{
  "n_layer": 10,
  "n_kv_head": 10,
  "d_mlp": 2560,
  "vocab_size": 32768,
  "norm_eps": 1e-05,
  "qk_norm": false,
  "bias": "none",
  "tie_embeddings": true,
  "lr": 0.000499,
  "beta1": 0.95,
  "beta2": 0.95,
  "lr_head": 0.00335,
  "schedule": "wsd",
  "batch_tokens": 65536,
  "dataset": "wikipedia_en"
}
MLP neurons of a small language model. Each row is named by its layer, matrix (up: input weights) and neuron, and shows model dimensions 426-553. Each number is 50 + 10 x the weight over its row's rms, rounded and kept within 0 to 99.
A block is one neuron, or neurons of one layer that tend to fire together. Before each block is what it responds to, as a language model described it from the Wikipedia text at the highest values.

Numeric separator punctuation
L4.up1567:53 54 48 55 38 41 51 43 47 35 65 38 39 45 50 46 51 41 61 43 57 21 56 54 61 38 39 51 62 72 47 52 45 43 36 50 56 49 44 44 53 67 46 50 57 33 50 44 31 53 55 56 31 49 55 54 51 35 62 61 62 55 37 60 51 68 47 49 46 63 51 38 51 58 61 44 41 56 60 53 35 50 44 32 76 57 48 53 48 45 56 40 56 61 45 50 41 62 66 61 39 47 57 45 39 52 39 47 64 50 27 43 55 41 40 42 52 25 46 61 39 53 50 44 46 47 45 48

Lead-in to time expressions
L7.up297:59 55 46 48 44 72 51 51 47 71 43 54 28 50 39 46 56 23 56 46 28 44 67 48 51 46 46 47 43 55 44 68 51 42 63 48 37 49 55 36 46 36 44 49 38 55 67 41 56 62 50 37 44 34 50 49 59 55 46 55 35 57 52 53 69 51 57 41 55 48 43 50 45 54 54 50 50 76 48 44 32 39 50 52 58 42 66 82 49 52 62 31 51 35 46 58 57 36 42 59 62 52 48 51 60 46 36 45 53 44 41 58 63 59 60 42 37 35 54 55 46 62 42 54 21 65 43 58
L7.up435:47 36 34 59 46 68 32 54 48 48 50 45 63 32 47 32 51 34 55 42 43 49 63 66 53 61 41 46 33 39 29 60 53 57 42 52 51 50 41 53 45 51 50 48 44 45 47 50 48 45 48 54 47 37 49 49 85 72 48 47 48 45 47 47 59 44 56 39 70 49 47 54 43 47 58 61 43 47 47 55 47 57 52 35 57 58 64 80 50 54 56 39 53 54 42 50 61 56 60 59 55 45 49 41 42 45 50 41 68 58 37 55 47 60 41 59 40 49 29 58 43 52 55 49 43 64 44 40
L7.up643:61 46 58 55 47 75 33 57 44 49 55 47 42 57 38 43 50 31 56 55 29 39 64 49 53 44 33 39 46 46 52 63 44 50 47 42 37 62 56 43 51 64 42 54 40 40 60 55 49 61 32 53 45 56 59 52 52 45 41 57 64 48 57 54 66 50 47 54 54 47 55 59 48 62 64 50 59 56 49 46 50 52 68 51 57 53 65 53 44 48 59 32 75 44 38 52 43 32 56 40 27 46 50 54 38 53 57 34 73 31 40 58 46 38 49 52 53 44 52 64 50 57 48 53 37 57 36 44
L7.up874:61 37 45 38 44 50 39 47 46 59 43 52 41 49 37 45 50 21 52 52 34 41 54 64 49 46 39 30 46 48 27 52 58 29 35 40 40 64 45 59 52 41 39 45 45 45 60 51 51 47 43 62 46 46 66 67 60 48 46 38 38 34 38 61 57 59 46 50 46 57 56 59 44 67 44 55 47 58 60 43 32 53 56 47 51 50 30 49 49 50 44 30 52 59 49 17 29 54 55 66 45 46 60 54 38 42 53 45 51 47 37 51 55 40 49 59 51 55 74 55 51 55 50 40 45 56 41 55
L7.up1013:45 48 50 58 61 50 51 58 42 53 52 23 33 43 55 50 68 33 65 51 33 54 77 62 33 29 29 26 56 59 56 56 39 49 54 45 43 73 48 51 47 54 24 42 34 49 62 49 29 60 31 49 39 53 58 48 62 45 34 65 60 55 27 42 46 59 59 45 47 36 61 53 49 44 53 42 37 37 41 41 49 52 59 54 60 40 52 58 30 53 47 50 45 57 53 31 48 64 53 51 48 56 41 35 43 45 37 46 48 37 39 59 58 39 53 46 61 53 54 56 50 51 46 55 54 53 53 50
L7.up1137:50 53 52 37 54 72 39 48 41 54 48 62 58 52 38 53 58 44 59 48 62 58 60 57 67 43 44 47 52 54 39 57 55 51 35 47 41 63 51 37 31 35 32 40 37 37 47 63 28 75 34 34 51 66 54 33 56 56 36 62 67 46 27 40 53 34 60 54 49 62 37 45 52 41 57 46 25 50 45 54 37 39 47 45 52 42 47 51 40 45 57 46 55 52 56 31 50 61 48 43 39 44 58 53 56 72 49 26 65 47 47 64 39 30 51 60 39 53 36 62 62 54 48 49 58 49 42 64
L7.up1432:43 49 55 46 64 43 42 39 60 54 45 53 45 53 50 43 59 47 52 55 57 40 51 76 31 54 46 52 37 56 15 53 44 38 54 40 52 48 59 60 40 52 54 53 65 40 72 60 50 59 63 55 48 47 44 42 38 40 42 60 53 47 46 61 56 48 48 30 31 56 54 38 47 44 42 40 40 54 57 49 45 49 55 51 52 46 67 59 36 34 57 55 35 56 42 38 56 54 53 54 52 39 44 39 39 53 72 65 60 36 41 43 55 53 54 67 50 55 38 65 52 54 34 24 36 51 38 57
L7.up1566:52 36 52 71 33 47 51 45 40 46 54 53 66 48 54 35 64 43 63 35 44 56 44 66 50 62 68 31 43 50 36 62 56 57 50 46 45 38 61 53 38 62 52 45 74 52 54 63 56 57 44 44 50 43 46 42 44 41 43 69 44 46 42 53 47 61 46 54 47 55 49 59 51 55 40 46 58 46 26 49 40 29 58 48 44 44 50 50 41 51 70 45 58 52 33 36 68 43 61 50 57 46 59 58 54 45 39 51 39 53 50 52 46 68 66 57 55 41 52 52 48 73 33 62 57 62 42 74

Function words before names
L2.up495:42 36 55 60 47 61 50 49 39 47 56 41 54 54 55 31 47 44 44 54 54 56 53 46 52 60 53 46 43 55 48 46 48 35 44 40 55 57 51 52 45 77 42 65 69 45 39 60 56 57 52 45 48 55 55 39 51 48 35 49 59 47 43 56 38 45 43 42 39 38 33 62 50 50 54 67 61 75 47 63 28 55 59 64 52 61 56 45 52 58 57 61 51 58 32 44 44 58 40 59 49 49 46 48 38 62 64 57 54 76 55 36 57 47 58 68 37 49 51 75 52 48 49 34 41 55 58 53
L2.up502:44 51 53 53 44 45 39 51 48 59 43 48 45 56 48 45 51 50 42 32 37 38 59 51 60 52 44 37 38 59 47 59 46 40 42 53 42 54 61 48 40 56 47 63 63 46 47 55 54 64 57 52 45 65 41 50 50 51 51 53 64 47 45 57 55 59 46 34 59 39 46 51 47 59 62 52 52 59 61 59 40 59 54 41 46 51 55 67 52 48 59 49 44 46 39 63 49 45 65 46 45 52 49 51 43 60 51 55 66 60 55 50 41 50 58 59 51 37 48 70 50 51 45 44 51 55 59 65
L2.up789:39 42 46 60 62 53 56 56 47 49 55 61 44 47 34 62 38 53 42 39 55 50 54 30 33 43 54 44 55 51 52 55 50 52 41 51 46 38 35 50 39 53 33 75 61 43 64 43 59 49 55 37 61 56 57 49 56 48 53 72 47 53 29 36 56 60 52 46 56 59 47 45 44 42 49 49 48 42 60 44 30 49 54 40 53 54 56 58 33 47 63 42 44 44 65 45 39 50 50 56 40 53 38 42 47 43 38 48 48 49 39 57 44 87 44 52 55 54 45 53 55 41 47 30 41 51 51 68
L2.up1197:57 53 60 57 44 59 45 55 39 60 51 37 43 66 57 42 64 47 47 49 60 44 62 68 45 53 34 50 33 52 52 50 46 51 36 47 48 48 51 53 28 55 46 68 67 37 43 55 67 59 53 56 43 61 34 35 50 60 37 47 59 50 46 53 54 65 55 20 61 46 45 60 44 57 68 63 50 54 62 51 48 50 61 49 51 38 62 62 35 54 60 51 52 50 48 55 59 50 56 41 46 65 51 50 47 54 50 54 64 53 52 43 46 38 57 64 57 57 46 60 55 52 52 55 36 53 49 47
L2.up1553:48 48 68 68 39 48 51 42 44 58 48 33 50 41 58 52 59 50 48 62 59 50 45 39 52 69 37 48 46 67 43 47 58 45 49 26 51 42 42 62 57 48 49 34 73 43 60 44 58 47 48 38 61 51 33 57 45 58 58 41 44 54 38 44 53 54 59 38 41 41 53 43 51 64 44 57 52 52 52 57 52 55 54 39 53 58 48 56 42 53 48 51 45 43 58 48 58 60 44 61 51 55 41 56 26 47 37 66 43 48 59 39 52 51 46 52 71 58 42 56 49 64 62 60 41 42 53 45
L2.up1812:33 46 39 43 53 51 36 44 60 57 63 56 48 73 26 47 42 52 55 29 46 54 58 39 44 56 37 51 34 41 67 47 53 50 45 48 60 51 38 38 53 47 47 67 51 59 61 45 67 54 46 41 45 48 56 57 54 39 70 67 51 39 45 40 59 55 63 42 37 50 58 49 39 53 68 53 45 30 57 42 31 68 56 35 66 47 55 49 39 43 64 51 52 47 68 34 47 40 49 52 48 51 45 42 51 59 48 47 50 52 37 63 54 57 51 47 42 33 30 44 47 45 63 34 50 56 52 55
L2.up1841:50 40 55 64 54 50 34 33 42 46 53 48 49 47 55 48 42 32 54 51 49 45 60 61 35 49 48 43 54 62 47 62 32 46 57 34 58 62 50 39 36 59 29 54 69 46 53 49 51 58 47 51 55 50 42 32 72 41 46 61 51 47 22 53 56 59 57 42 45 58 41 53 44 57 56 54 54 59 48 50 58 51 61 34 64 50 44 51 41 62 61 58 52 57 49 54 52 54 47 65 46 47 36 37 29 53 50 47 62 68 40 50 40 53 65 59 56 47 54 72 42 42 45 48 51 56 66 50
L2.up2020:40 40 63 64 48 46 50 39 47 63 40 54 60 49 52 40 38 51 32 63 46 63 49 58 59 62 44 53 61 69 41 46 63 56 56 41 46 38 34 50 53 57 34 53 62 47 59 44 49 55 40 42 45 63 37 43 48 45 43 30 49 67 39 50 42 45 46 44 42 50 49 43 48 69 56 55 57 43 44 60 53 51 54 55 59 60 58 48 42 57 55 55 55 62 51 57 54 51 49 59 50 48 56 60 38 60 50 44 55 42 63 35 56 48 39 59 46 37 48 54 29 45 50 48 43 45 55 38

List field separators
L7.up168:46 45 49 64 54 59 48 41 45 40 64 43 56 58 43 35 53 38 42 36 42 37 46 49 45 66 59 39 45 40 68 47 46 28 52 55 54 61 22 48 49 48 44 58 53 58 58 52 61 55 68 65 41 58 30 36 75 65 38 63 42 41 66 47 43 49 63 67 36 53 39 49 41 69 51 38 46 55 63 54 47 47 65 59 48 63 38 44 35 61 46 51 56 45 50 54 53 44 45 49 42 69 48 57 53 59 49 36 54 39 39 44 55 54 61 43 39 49 64 57 52 46 44 31 29 47 37 53
L7.up181:42 47 56 61 42 49 45 49 44 57 54 47 33 55 60 46 56 38 47 37 34 34 50 33 38 57 57 66 66 49 57 51 29 37 49 54 52 58 34 60 57 47 52 52 56 34 52 37 58 66 68 52 39 26 37 48 54 46 51 56 51 46 50 59 41 57 39 47 45 50 50 32 57 52 64 50 52 57 42 50 49 35 60 45 38 43 68 48 52 43 66 44 46 41 62 65 47 48 50 54 51 55 71 36 34 52 55 50 55 53 46 39 51 21 69 75 57 59 59 64 42 41 59 53 56 43 56 65
L7.up726:53 55 52 33 58 34 63 59 64 14 52 59 39 69 22 38 31 52 44 46 43 39 50 51 59 63 39 36 58 58 51 54 47 56 34 49 47 50 36 38 53 47 54 57 27 54 49 61 38 63 52 45 39 55 61 19 58 56 49 66 46 47 50 52 44 45 55 47 62 60 47 36 81 53 49 51 47 72 60 56 42 52 45 47 49 60 64 64 42 47 50 46 47 54 58 60 57 55 40 48 35 59 48 43 44 57 52 53 59 55 43 33 43 50 49 48 43 41 43 50 33 53 42 45 47 56 53 42
L7.up1278:47 63 65 30 60 49 33 61 50 43 52 36 38 58 46 32 48 42 73 60 49 28 47 45 39 46 56 57 45 43 61 58 27 59 25 56 60 44 37 46 53 53 55 60 55 50 33 48 38 46 63 41 39 46 50 57 59 50 49 55 62 61 36 53 52 41 56 44 44 50 60 46 48 48 78 30 54 49 47 64 61 50 36 41 47 65 36 53 53 48 49 44 34 62 45 45 52 56 45 52 39 50 43 52 43 47 45 53 70 52 64 35 51 44 49 56 47 40 51 61 45 36 58 66 30 61 62 52
L7.up1374:45 58 42 51 66 48 52 53 46 51 57 21 44 70 53 43 40 42 71 50 43 46 51 44 49 35 40 39 69 44 42 43 61 50 68 49 54 41 49 54 42 60 54 58 50 30 67 60 45 55 48 42 36 51 63 71 51 46 42 57 54 47 51 44 52 52 48 46 49 51 81 51 57 69 57 43 71 46 58 52 58 57 53 36 58 52 55 59 50 50 48 29 38 53 50 48 41 67 59 47 51 65 41 44 43 66 63 63 66 52 39 42 65 45 48 62 25 47 48 58 51 68 35 53 44 58 60 62
L7.up1437:40 61 63 34 50 50 44 47 46 54 61 42 55 44 54 45 74 57 40 65 69 56 38 48 32 50 49 44 72 51 50 52 54 64 54 51 49 73 72 37 40 54 52 43 48 42 57 44 51 57 49 56 41 49 50 46 65 63 43 50 50 48 54 37 50 73 66 54 47 44 51 50 38 79 53 50 36 56 55 37 45 57 37 58 51 41 48 49 59 43 46 36 53 67 65 50 53 53 63 54 50 47 52 17 45 36 59 43 61 60 24 64 61 46 63 54 33 30 54 46 58 27 53 52 25 40 54 56
L7.up1957:46 62 72 26 62 29 60 68 49 59 61 57 56 73 54 41 59 43 60 64 51 38 43 40 45 70 42 36 50 44 44 43 45 43 38 49 48 49 50 48 53 60 46 55 60 36 43 65 54 40 45 56 39 50 47 36 58 51 38 45 50 39 55 45 56 57 53 58 56 46 58 54 65 60 67 47 51 64 69 54 37 58 36 28 50 41 34 44 36 36 49 51 43 64 58 45 52 47 53 52 41 65 49 40 54 51 54 51 59 47 36 57 62 42 59 49 28 46 47 78 51 55 55 46 40 61 51 48
L7.up2406:61 34 69 64 62 56 51 48 58 40 45 53 42 44 57 39 51 51 48 40 47 34 41 44 37 60 63 34 42 49 31 59 38 43 43 50 68 45 41 57 34 55 58 59 54 27 42 45 49 57 49 59 51 53 38 42 62 54 44 71 40 35 50 57 49 43 44 49 58 72 67 42 39 55 61 80 45 48 72 49 32 47 51 54 59 40 45 55 45 42 58 47 59 59 59 43 50 51 61 60 50 45 59 33 49 43 54 70 68 44 37 51 47 55 74 70 39 37 54 57 71 58 51 45 64 59 53 56

Digit-following number separators
L7.up360:64 51 46 52 32 53 58 50 63 41 47 35 54 67 52 67 34 50 49 53 34 49 48 76 45 59 36 52 55 57 46 46 77 60 39 43 47 47 38 55 56 79 61 53 48 52 44 48 38 50 43 50 34 56 35 40 57 58 55 46 51 37 51 64 50 54 50 57 22 66 50 28 49 54 75 50 51 64 49 59 52 39 54 55 57 49 54 57 47 47 48 51 43 48 45 61 51 50 61 43 26 54 45 55 54 54 39 39 43 36 54 45 27 57 46 47 53 26 63 43 36 58 56 54 59 51 62 59
L7.up588:57 43 45 48 58 47 40 53 51 46 46 35 41 47 49 52 47 30 51 53 45 43 53 66 28 60 47 37 32 55 48 54 57 51 62 40 60 57 33 57 60 63 45 50 71 53 33 60 67 44 41 37 49 41 53 48 58 44 56 56 65 39 60 81 40 48 61 65 44 58 67 52 52 44 58 47 47 49 38 64 49 48 31 45 65 62 47 42 36 59 56 48 47 54 37 49 41 42 60 49 29 70 48 55 43 56 53 70 57 40 32 37 26 49 45 54 51 42 51 65 63 52 55 15 58 49 51 46
L7.up1258:63 32 57 58 63 53 59 44 57 37 47 53 49 45 40 36 44 37 50 58 40 51 44 58 48 51 37 55 61 36 35 53 59 45 49 44 48 49 52 43 69 78 45 49 54 45 36 53 39 48 56 37 55 55 45 65 43 57 67 44 53 54 43 63 47 50 59 60 44 77 40 62 38 47 66 39 46 50 38 52 66 35 54 35 46 54 59 46 63 56 68 45 55 51 56 50 48 50 52 53 37 47 60 38 43 41 40 57 63 75 53 44 47 52 41 41 40 47 66 53 34 35 51 39 57 70 51 42
L7.up1891:73 55 37 56 71 65 46 40 46 78 53 50 38 32 41 61 48 46 73 44 29 60 50 54 63 72 42 48 65 61 36 59 47 55 35 37 49 46 56 58 41 45 64 59 64 46 50 54 50 43 42 45 43 60 44 52 52 49 47 40 66 51 54 26 56 47 37 55 43 58 51 46 45 48 57 52 51 47 34 52 46 47 42 43 61 46 48 45 47 47 46 50 58 41 54 32 41 43 53 57 50 49 57 37 32 61 33 41 45 47 67 34 39 45 52 47 54 40 53 46 37 48 60 50 51 42 63 48
L7.up2076:60 36 62 35 54 40 59 32 53 57 47 34 42 52 44 63 60 41 58 54 47 37 52 48 46 46 49 55 70 44 49 50 54 45 49 59 50 44 61 38 52 68 46 56 72 32 44 60 46 40 52 59 41 65 47 65 41 55 52 42 38 50 52 56 40 52 43 52 58 75 57 51 51 53 39 47 42 52 57 59 20 55 66 51 64 61 64 44 44 56 52 44 52 44 59 49 35 60 67 48 49 54 46 51 42 75 49 57 56 45 50 25 45 34 35 57 51 40 53 86 18 48 40 32 61 45 56 53
L7.up2106:43 54 60 52 32 39 52 32 48 51 35 46 42 46 65 48 35 36 86 56 40 36 48 68 55 45 41 43 74 65 51 50 43 50 36 30 42 38 46 46 45 75 31 55 50 51 31 44 47 40 54 49 47 56 55 47 64 36 49 28 55 37 62 61 40 52 49 64 34 51 50 53 46 49 56 40 56 46 52 55 51 63 49 72 72 42 42 49 29 56 62 52 67 41 52 54 58 60 54 50 48 80 55 37 65 56 34 75 57 60 43 55 32 60 48 61 53 40 58 60 45 34 52 61 37 50 47 56
L7.up2131:69 44 49 39 53 49 45 41 42 36 37 38 49 45 47 50 42 24 47 51 52 52 39 47 40 51 48 50 66 60 59 53 56 81 42 55 61 60 43 43 37 73 39 55 37 43 41 45 51 48 47 35 63 56 49 43 51 58 59 41 70 55 44 63 51 56 52 61 51 71 59 42 54 69 56 41 41 59 42 51 45 41 35 40 75 42 47 61 49 39 65 57 74 59 53 56 35 69 63 53 33 51 48 48 45 43 46 52 40 56 52 50 45 51 32 58 50 63 45 71 39 54 52 44 44 39 59 46
L7.up2252:71 53 38 60 56 41 32 61 44 52 47 52 49 49 53 48 67 36 47 48 47 49 43 57 59 35 56 46 49 56 60 47 59 37 35 45 40 33 46 47 62 55 50 65 61 45 67 40 51 52 37 33 42 56 53 65 51 42 66 51 68 41 50 53 27 59 50 57 36 51 48 51 41 43 61 50 57 64 51 52 48 58 43 34 60 27 52 51 43 33 47 48 55 64 40 46 46 50 58 56 38 45 51 60 44 49 53 53 65 50 45 41 34 43 45 51 30 48 45 71 48 57 38 44 49 56 46 44

Phrase-closing head nouns
L4.up2524:58 56 34 59 55 52 39 37 58 60 57 51 46 47 34 39 34 27 61 56 51 65 71 70 48 38 39 41 38 36 35 71 45 46 54 44 55 53 49 70 39 54 65 37 47 43 68 61 51 70 57 48 54 34 57 37 57 53 47 49 56 27 57 56 54 49 52 43 47 50 45 53 50 37 60 54 50 60 47 43 31 33 51 37 57 45 61 58 45 54 65 46 36 59 33 38 40 63 49 54 47 30 44 53 51 50 66 51 56 51 45 42 48 41 39 47 28 62 45 48 39 39 41 54 57 69 50 60

Mid-name function tokens
L4.up438:28 52 55 40 38 43 46 55 46 32 62 45 53 49 74 55 55 45 44 50 59 47 49 60 46 31 62 57 70 60 56 46 44 44 55 53 44 45 31 64 63 53 57 62 53 25 42 39 45 49 61 58 46 58 58 40 51 40 33 65 54 39 47 56 48 62 57 63 40 53 26 35 37 60 58 48 37 62 48 67 57 43 64 70 45 62 36 60 45 41 60 48 39 54 60 52 58 59 52 49 55 52 39 50 48 76 44 57 46 71 29 30 59 24 60 61 53 52 56 66 45 52 53 46 34 53 49 45

Section-opening function words
L2.up354:47 36 29 48 41 43 57 35 53 51 55 59 40 47 39 53 48 52 52 54 52 51 62 54 45 50 50 46 50 51 57 62 52 42 58 51 41 41 46 50 33 56 55 60 47 35 34 42 63 55 53 57 29 47 56 57 58 60 41 48 54 42 56 49 45 63 49 41 39 57 29 64 41 52 61 58 64 56 41 65 36 56 38 64 51 39 44 59 58 56 54 42 42 52 39 60 47 56 47 63 41 42 49 54 53 48 53 26 68 48 31 43 41 56 47 52 50 35 42 56 52 53 40 29 53 57 41 52
L2.up881:54 48 58 61 52 54 51 49 43 56 60 38 42 54 52 53 54 41 54 48 61 38 55 63 44 52 44 39 34 54 44 48 32 54 22 52 55 57 56 55 26 58 43 57 65 33 40 52 63 70 47 53 48 51 43 44 52 55 38 53 61 46 41 49 56 61 61 30 59 47 28 46 48 46 58 62 55 60 63 41 48 46 51 56 53 39 57 59 41 48 55 42 50 52 28 54 47 42 53 48 52 54 44 51 46 52 52 51 67 57 38 43 49 52 63 60 55 63 45 61 49 45 53 46 47 51 50 50
L2.up1452:50 54 52 64 65 47 57 43 54 44 73 54 44 55 54 57 61 50 60 48 46 53 53 47 43 40 89 52 60 57 40 66 53 46 35 64 50 49 44 56 32 47 31 57 59 33 64 21 55 53 36 58 43 55 43 54 46 56 65 47 73 67 56 47 56 47 66 54 55 32 53 57 52 47 47 59 57 53 33 47 49 62 63 59 29 63 62 56 43 65 41 62 41 57 59 56 59 49 55 61 53 59 35 49 43 66 50 49 43 50 50 49 59 54 53 62 39 65 35 55 47 51 54 49 57 32 52 48
L2.up1645:42 32 59 71 55 48 45 61 41 53 41 33 37 39 50 57 53 48 63 73 50 69 58 75 50 51 43 58 41 46 56 26 43 56 40 51 37 59 47 40 47 62 56 58 41 45 47 39 51 63 63 58 68 51 36 69 47 56 44 57 63 35 38 49 56 58 53 54 57 58 50 64 44 59 39 48 62 45 48 51 35 47 65 40 44 50 53 61 48 47 60 39 36 59 41 43 64 43 61 50 51 41 53 61 20 58 40 48 62 63 47 61 45 35 48 38 60 43 56 43 53 43 57 48 36 60 53 52
L2.up1935:38 65 41 63 49 50 43 58 36 53 47 66 54 46 51 51 29 51 32 51 47 38 56 42 47 48 51 61 37 58 44 48 58 51 55 46 44 54 40 62 54 55 44 60 53 46 51 51 39 36 54 49 44 85 56 43 61 41 45 56 51 63 36 41 45 45 40 49 57 56 33 40 42 51 63 62 28 32 42 54 42 53 51 63 66 54 58 64 36 46 66 62 49 64 51 42 38 60 49 41 43 50 55 48 28 37 47 54 54 57 49 53 47 58 44 58 54 45 36 51 60 44 49 31 46 49 50 56
L2.up2227:48 63 46 58 43 45 68 52 46 36 41 72 55 51 43 27 39 36 47 54 42 44 50 57 54 29 49 42 60 62 39 59 50 42 53 46 56 48 49 37 55 53 34 39 66 54 45 31 54 39 65 62 42 47 48 45 50 56 37 60 80 55 44 46 55 64 41 53 38 53 34 45 54 70 52 51 57 48 48 64 59 54 60 47 53 69 25 57 40 40 66 46 56 61 51 56 53 48 60 45 34 33 45 29 34 70 43 50 66 66 47 34 57 72 48 41 68 31 41 53 56 47 41 37 31 66 45 45
L2.up2343:35 69 59 48 49 61 54 63 47 66 69 21 50 51 62 52 65 56 43 36 55 42 63 62 56 71 52 47 20 40 62 49 65 35 40 44 45 52 54 69 49 34 34 49 46 57 52 52 52 36 46 38 43 41 55 54 32 59 38 52 56 53 46 46 62 65 61 58 52 52 49 54 38 38 68 59 53 56 61 44 49 47 52 51 44 44 57 39 60 58 33 43 56 38 48 58 69 42 52 39 46 47 48 63 44 46 55 38 57 43 50 59 43 61 52 50 48 62 49 57 65 64 51 52 49 52 61 32
L2.up2365:47 44 53 58 52 61 52 44 45 60 56 48 44 54 60 25 37 46 64 42 51 64 58 51 50 47 44 40 60 62 49 58 43 52 44 51 34 40 31 49 41 70 24 52 58 62 42 57 63 53 55 48 36 34 35 51 62 55 29 59 57 35 47 62 39 53 56 52 52 44 48 61 44 56 42 64 70 56 41 61 48 42 58 43 56 68 45 55 45 42 57 57 41 44 33 42 53 37 66 56 23 48 48 34 30 69 52 42 61 54 32 25 39 49 64 39 61 24 52 62 54 51 44 40 40 53 53 45